{
  "n_layer": 11,
  "d_model": 192,
  "n_head": 2,
  "n_kv_head": 2,
  "head_dim": 96,
  "d_mlp": 384,
  "vocab_size": 512,
  "activation": "gelu",
  "norm": "layernorm",
  "norm_place": "pre",
  "norm_eps": 1e-05,
  "positions": "rope",
  "rope_base": 10000.0,
  "rope_fraction": 0.25,
  "qk_norm": false,
  "attn_scale": 0.102,
  "bias": "all",
  "tie_embeddings": false,
  "parallel_block": true,
  "init": "uniform",
  "init_std_qkv": 0.0325,
  "init_std_o": 0.00692,
  "init_std_up": 0.0325,
  "init_std_down": 0.0049,
  "init_out_by_depth": true,
  "optimizer": "muon",
  "lr": 0.00802,
  "lr_mult_o": 2.0,
  "beta1": 0.95,
  "lr_head": 0.00872,
  "grad_clip": 1.0,
  "warmup_steps": 200,
  "schedule": "wsd",
  "decay_fraction": 1.0,
  "decay_shape": "sqrt",
  "final_lr_fraction": 0.0,
  "batch_tokens": 32768,
  "seq_len": 1024,
  "doc_mask": false,
  "train_tokens": 129100000,
  "steps": 3940,
  "dataset": "wikipedia_en"
}
MLP neurons of a small language model. Each row is named by its layer, matrix (up: input weights) and neuron, and shows model dimensions 0-191. Each number is 500 + 40 x the weight over its row's rms, rounded and kept within 0 to 999. Numbers have three digits each.
Before each neuron's rows, "fires after" lists the tokens most often just before its 100 highest values on Wikipedia text that the model never trained on. A number after a token or word is its count.

fires after: " m" 18, " M" 14, " the" 11, "E" 5, " F" 5
L6.up17:489602487538470529458528560524499485467510457532475509468537503539483458441468504450477502511458506472524591501522481506541521504473501496445485503490624537511525562524470428476475542480503581541508502497527443431504434498541529532522512541505459483527518405468545416525567428527482454451498485427536482492475528496534500479496512433563521504598447537552512570616443518542494445490524482501462459499507476448585569625480448501479490492520472584517499527516495443480453481399495488482450494538495528440434512514509539458521501463482499525508486502479529469478511471513467494492

fires after: " s" 21, "em" 13, "p" 11, " v" 9, "r" 8, "m" 6
L5.up123:490490525542547566459502512516480515430506468550475538499509488553540550507515531498475492508450536451489495591432437535496612553469524412478522532442496561503537480457459540513487507556545480521415523519460487467468497472490438493485431583487491445469520541533469438463520497392464480434498494505451554516458506579535547545516513631554481466506560508476475551474547470515499508445517456402516507497440509529517508495541497532534456457425536546487491513487496604536511551478531498445481493526452592498487467499452524464543472530522463524498482509478463476473529523465486563519

fires after: " b" 26, " m" 10, "in" 9, " B" 7, " A" 7, "l" 5
L7.up288:494601546554461570456556525472503497549461441516524524444472525540492490490538494393543400486527449489534465524425424508542532493462534501490495489539561589436442542514492445495579507526456536495498525510514493506532427481503456495472551470477430605509497510547482540461456459496519452553509502508534409512525492492518405455491527473511514464524596493544482523530472465506500537482500460515502504492483506526498510564485573528484568488556435446485471472504504470449475487601536480506501433537499500603477523532510464479460459498451437437540485465547509466497514547538510509487

fires after: " In" 20, " in" 20, "n" 12, "ra" 11, " a" 10, "ov" 6
L8.up136:444478459562444491525501466517475473501456470460504480425503508507500523479523483480482519522501525504492451478500492471471539495484490506524476497455591546492545489605496499551412534549459551487508438511577515523500441471552511431455472481535500491521515439429542460469528469511443515434506548533586535560540519480474512525409497514506496556496493457566558494471391486453403537548536468526456557523478443481439465558523532518519472495463515487454521457487493471610462555447550551515509513551480539381448506460533528558546561513510526489510493487535519427477532489516469545458

fires after: " S" 31, " l" 10, " c" 6, " e" 5
L5.up336:469449499494518541468480523498498487483517482527529563510598515531456487492502557464390567519483492458516607495536464538523543466532506502499449457493550589465525551432438490481569499566471472525470546580508497537503490449446524466513588479514536483481489483543447493507467473439605481501589504438488434477481465537436473482512454443543548566507491470516505479443580414477495509451515465538537538501513506467498476525504515411515485467469502499421493461495558499525518497594577565493486502533513455567496483524514441503423486476531514465474485511500478508486534578477495457542

fires after: "il" 14, "re" 12, " in" 10, "ep" 9, " de" 8, " d" 8
L5.up202:470504507534462436449510475482505494583504454500462499438495461508481579487525582449494472482522494537496469443486516504523463542536456474523390500553500497543505543476506552478490482405449518578493423467466440541476511506473547460428445528585489526513520488486542514491469491522497462544513513493545512493444452501524571465566496482488494510508483489535480478433522502458512535549545502523489436530464539536555509495481421499516553538466582451525487482453527402517454560509515504520444508575484525483570479396481527456564544514542395560536432555493531547457512550544550496512

fires after: " s" 18, "s" 17, "ch" 14, " n" 9, "ist" 7, "up" 7
L7.up105:518423494525484456460448517595489486556503487420537500473571498517529478432527489522489545502536484543493493435504507454432510501470460509517531518484502485498549447487468474495484475545479476528560467469535480448506509440525456498462516473529534576549539551508486494487617470530511498534471433418456493478516597504457493418556531424451461476432490595487419474527491455525484472563583488513512486523529522553510503440534478505478537552484449495522519497550458486556525392521529482503559511595437527491578503477491519500576534468474545485437489532505560492531542528537465482458

fires after: "m" 19, "ou" 18, "h" 11, " B" 9, "em" 7, " m" 6
L5.up346:511449479487509550458514514505509493507451462490475553485547531441507512530452522448505553502452502491499562514480532490517506528480554507439466579477546548487530442420502493464535502545513473497503530501592509462423474500532421508514484498532497488486507521421459437502519535471472602523526553480457537609422579470472429493549556466564543456451594541468529478558517510497557520515478478380514469415477502544439453499508532523476513489465456519508498548481464488525518580547432454487557475467479457494561499483505492444529526534454460589462497446452499464455504494520474503553

fires after: " f" 14, "t" 13, "f" 9, "p" 8, "ess" 8, " F" 7
L7.up244:498556439521431458475479479496518527541473531597517535544517500493492539448554506491434506471542519528465483522488565532482505426517504519553519454470521481422495473475460531546512535497501649491434559428449529550562489489506545454485540583494512506518423478528494489516484565500532517510478480519487457404510532535544485506474522496500479510514470493489546551467494511471530526450450529501482398504568480449493487461503445487430555499439505514537511438549534492506524471519483598546485505495511521541453538484487496486502462492406491490547523478429421585527570489542401465450

fires after: "ra" 17, "w" 10, " pro" 10, "ie" 9, "e" 8, "f" 7
L7.up239:486510458439467554450590553532467467532503525495501542492536521430500436572516465522464517510536479475475514465475523498527473456435486492519460461463520510488484482518578488478490428573523538446529529462463460530507521442483539484552435522498477461472534577461592507529569542528549522488429466475514519518465530557551520488462502558515517463484532572510475521476510531531463519507560468554465558535453552510515515507426506524580508493462503501533452568487532457483461439381535531532449548496526473537557581519474501478592380472481566523504493544501527449430460504523481470461

fires after: "r" 15, "p" 15, "ar" 11, " h" 9, "ol" 7, "h" 6
L8.up90:551489539469552502513498501515533489582454450538477544484509525500511504481522433484462532514547519507507533552560510536541434465480516493433515525469537558502476465486491451523492553540547471482522538560469477603505550537502508489467466472452477502518495498484496426434471471487491493494503443429508493497544536409493521513447465516515498445464536538489434415592522601506531517522534462456452474531480490532523451501525509454622504424466523546569497485481479526434492512552444508518443424427515515480487479486486486457503495490410555495556430459536468474557598507420577506507

fires after: " c" 25, "c" 18, " l" 9, "ar" 8, "ant" 6, " L" 6
L8.up120:507555551518514507489457546460481501536496467562602549464500492527572525509562512428472491517515541457528545453445462488500569426455516493507435490551530497534522492514561592513562498492474452540522502447565511499544417493512435489445552529485537538492547396542502457433589514454524524563482504483493473434427468542467506504516464485451496501436487472498418447512482550529491575428491444504542551508517543493470456508516565505469456499510513560525487494500516544511443424555500440459492451505530479558487449535514478490489461511481450474556480471477542557568518523468584522489

fires after: "ch" 30, "ol" 18, "and" 9, "r" 6, "en" 6, "s" 4
L6.up296:513452478453521477547485510471476510405499495513479515517494491553455504519412508486473532488561548402548575555552530498538536445472534597543550482482442517443462447471510459435545532464503528444525515496492465449454504502508496511568538522498423492443481539426536406537541501522547553541498442495481555557535546539493423392519511543549468472430518422477510569549502509458564481521524462466508488523526473492487431477554512511454559476464490509517530531567477457562534458483466454478560523481519497494514463475537427498531515509454469556533532497501545444477483495570502529485

fires after: " h" 20, "o" 16, "ar" 13, "ot" 8, "ra" 5, "ic" 5
L7.up149:501462506489492405505542469452565502562497496492506553559513493559434446450521543441412499444565506495445531526485523529462543494427573506527507546559538535549464460479519492510494568523569446474556469456446522526531499466531533518493519556513521539480472479549569474428472490488464587442466541452467542558461541490558509519597450539460532481522416568482451482490554481480508452507502540489506452446468542478521500504510484531532474450473496494526412505531518478454574455528501504480506433442528483531532449553547523494488488470392515545496528526491485561478565526439478535487

fires after: "r" 54, "l" 28, " f" 5
L6.up101:476438441533399521500555510473438541544521497465473505475535452478461586548508521563590500462505418495515528514554512488563498554523525536548496503463487460532476500544459553504509471507495487431481468522488491450467498539540519475464524473495420569518496536462500559550518508466470530543537427492482552460470500461516494436496537483628453506485541558502518495487468511421524481528483472446484507553493499497488459449458451476548472465538419519489530498491617473512417514558487450477543444446471416478521534583496525529507561591514464544485544497442548501467522521511542513481

fires after: " m" 28, " M" 27, "K" 7, " K" 5, "Z" 5
L6.up204:549460474539446484415495503504500512484522455426492427531432535510508446386511523455491514453493442464482493520492478510434556525448567506433593493569540565477496518534533486477528544466599527515472490522556521472527512501585506543519464549520482488468496519461496517502548498484498568457461488532487501566437475505466472534507533474551520544545487454507499474507444415440563512515579562480521530482554460524451515542541444530498502451530526440424526532571460513484495500455471449470490466535532571479482563511513553481514454515468432510551529482410537533558485534546456547470

fires after: " b" 17, " a" 16, "om" 9, " " 5, "ra" 5, " to" 5
L8.up188:429527462572477449468524524492572491489507523457483537555417468489558492534524525540452525485512553522464559509482420438535439525551567436446433502516446523441481488489509484569561536530539515562524481413521471525510521477490525506445418419496481569491502499528576496460516539514484495492502533487446557434468493467481476472472484523443494535462453556517544508486510541434527575495475483442496499434469530490517440576552520481509553469464566470538564511584433526482469537505561477540564562476499525550533474498447497425477539401502484507533502508497492509495474555451512491465

fires after: "\n" 85, " the" 4, "s" 4
L5.up350:489504519528515533452563499501528497482478476451492504585512520441541475493506480459515552460543542444483408520386484495508516482515509514496493549414486528520428506501489616492524517498560475455596492519520524469435391516572511458467465534558495570503495472532489507564419525561568562518453482491463489535524475501476459418494485492496429470522466543524447516545512529530479409552496483561500478526487468535502513504605480454415511555499518535512541553482435474568482467562484578536492497500502528516510486479473498499551459528502498515422466479463484523522458458483525439454

fires after: "ir" 22, "ch" 16, " Ch" 7, " f" 4, "st" 4
L8.up73:468486596442433497522515462535483526578447487491532472563478450468463523537434465511477594541566469420465510545501582523472522573441474510413529496549506550498504490477468505587470505485467500514504515546441466503476559591486489497500421481520433501578544488535473514513449432508457527497474496542447538442431545466523519415492550452535456461422508496526510491488509474513566502540403478539478491511509495514512519516514587478469538469495496619442529467464510469524478578506529507494514503546461504486535506508509448458511531540469458447519508562546460521489515507499444506465

fires after: "ig" 59, "u" 10, " k" 9, "c" 4
L5.up10:582452462462415563498473467532517441582576476503507498449487475451459447415400506465482519462488573519530532533528550468491523497470526454514449477515467508542557550478487525493482532517518509484556446460563494488474513547508505504516528520466522485450535516503518442402529531454474452444458516497523456533486581446477554497497510551492496465472477490544495559565517473577538432462513551523487501496505567474554527550438469516484484470461527510503453544558475423548510463503429521489514503503522541624590449517522495488522504562530529506432538451446513500461546500563497568518

fires after: " Y" 19, " T" 16, " V" 14, "ou" 8, "s" 5
L6.up118:426491469482449481542455494541446584473449543427510427538504475507475519553484456466554514475469481466479516514499561486478486511472429483466491516458495478572527552470504533467535549550480520433542612594556405457535503499482469586436464451457542545456476544512515527554504561496500544441548504575473438482520522494484437407515557504510497508529536496467553468481505472521506464518511512494502512541542458430507507464519547531442489504540520481554507597570517459555507466477506472496542549569503500519463554532478505475426458481537506468451522447507450540500537454456504557552

fires after: "l" 19, " L" 16, " m" 13, "ar" 9, "–" 7
L5.up373:579553468492518540459490532490466579511488502525513526533430584496524563522519496564479512496520536509517510546508490462562510466502560597497513516537513554541479510543496473399442532499540508424456498491480505477517513449502579524450493458492474554541481516545448536437427550488525499468452413487560474489513498472517509599408521500522453462483498466518499521468471517587506483499553524451567504487396543525492428498469505472476519468468500492489464491441562512502504470500523492497517432461478546495483570568550431418502497534569443475525450499456518515416478441515545435529

fires after: " re" 32, " in" 17, " a" 13, " d" 8, " de" 7
L5.up77:468463507498549515545504500458441468558585460478493472520519540490562522499423471426488580525466515559497548503502534508490490501552553535453585502470552532556519481447521461528530521459455560459471504455431513536533490448488527421511488528517442502531589457462614419476542474485486476558470535492523499455526530478456478436541487438473476503451475517554511569489512472465496542508516428513542490448569432499497490518456491562513482510470534463535455500518478482467490474527517556542455500536514430471429432442504466494498585444546436508538453528561457549475515492539424471460

fires after: " w" 21, "u" 13, "p" 9, "ir" 8, "f" 7, "t" 6
L5.up92:464567455422498461496565513502499429463549520493491479505444540490437483445472462492446500456520422446549539518489517441496535492542431505545551404492487468493515523542498524593510435585473506408575479452556510497445590543453471552537533537464521522496474524520517482468480547487470535474491529472544516517539531537522513517499514422509525518493483525553597567506481470450490474505432580531485481521468505514526453549510474512531464537507514585539477467479458497481504471503482530504416489444514522469509563506480430521449513502502422515539441495469482497505545414610502461536

fires after: "ation" 43, "ic" 21, "om" 11, "im" 4, "ion" 4
L6.up357:508541515555488511532520537537534478468510524524510499473510515521574457474532478471506499524492531469486476497513463511528475553497581600539504509513438570535534433499501495482566514459513518466453541472545434438468526469499525461452421459547521498527558520554473430495531445497502531496487517468447430456491448528495521482562477454563568500482549524557445576479567526466434563434482453564486464524536507559525451488486471444554488458529493426506480542515579477478520466506512437423517574497451571533487483486457491457484507424496493519486511475510393461554466548496467571404

fires after: "re" 26, "un" 9, "er" 7, " de" 5, " a" 5
L5.up15:469468446472539525614550587495472497498452522454488438443404480516520496474425502512494507547451488528553456505489492578469457451474518511456541509463499488524544473515551538545432409472453459486574479509540509483513454464554496475472495493568460441450531558502580433541523488545548472553451521454469459455535479528457533472512589511501475532484457470497501520534506562504519451516447476460472530515471489486499479467514428568549489562501462544482464508479505481427553527454462519462488503550509613439510526499456588449553506467519463516485471478491486489535534500518536599489

fires after: "w" 18, "he" 17, " " 9, "f" 7
L5.up70:525527445511448521494481543519538421514456534438475407424441542515485435522499527524442533538481500477493485511502564449494513503461500528571502441492438482527535510489476484508525442452503500501535521513532522464469437505506441498566533480547549408494532537501545426465568538567482594457464465523524500472502469450505470492551533500516528521538512538564547481567455487512496570508428464541504537448464532476502481520490557497547482495481557467489489451521554485551440474463506495394467497551514508490467546531538563503456469485550471518534500637479431441556574546537493538457

fires after: "art" 30, " P" 14, "p" 14, " con" 9, " p" 7
L6.up266:463512522571567435545508444445537491508492455535449514508522466437526510514474512532448548542507519463481491515605535477403506514481477577405428495494465550515487483595558507528503538441443498490465481461514483549444566492567498546518537412522477520517458537408556536465486533520504509543491507478543469420483527499519460521519502503554530498547497529438572487461513416513460532488533463506469513477467451458491519483459418465502595480418511540570548481566473502465463453520444535462485560464558504502532508501520508509506529490542485476506529458439433508563466504528513521453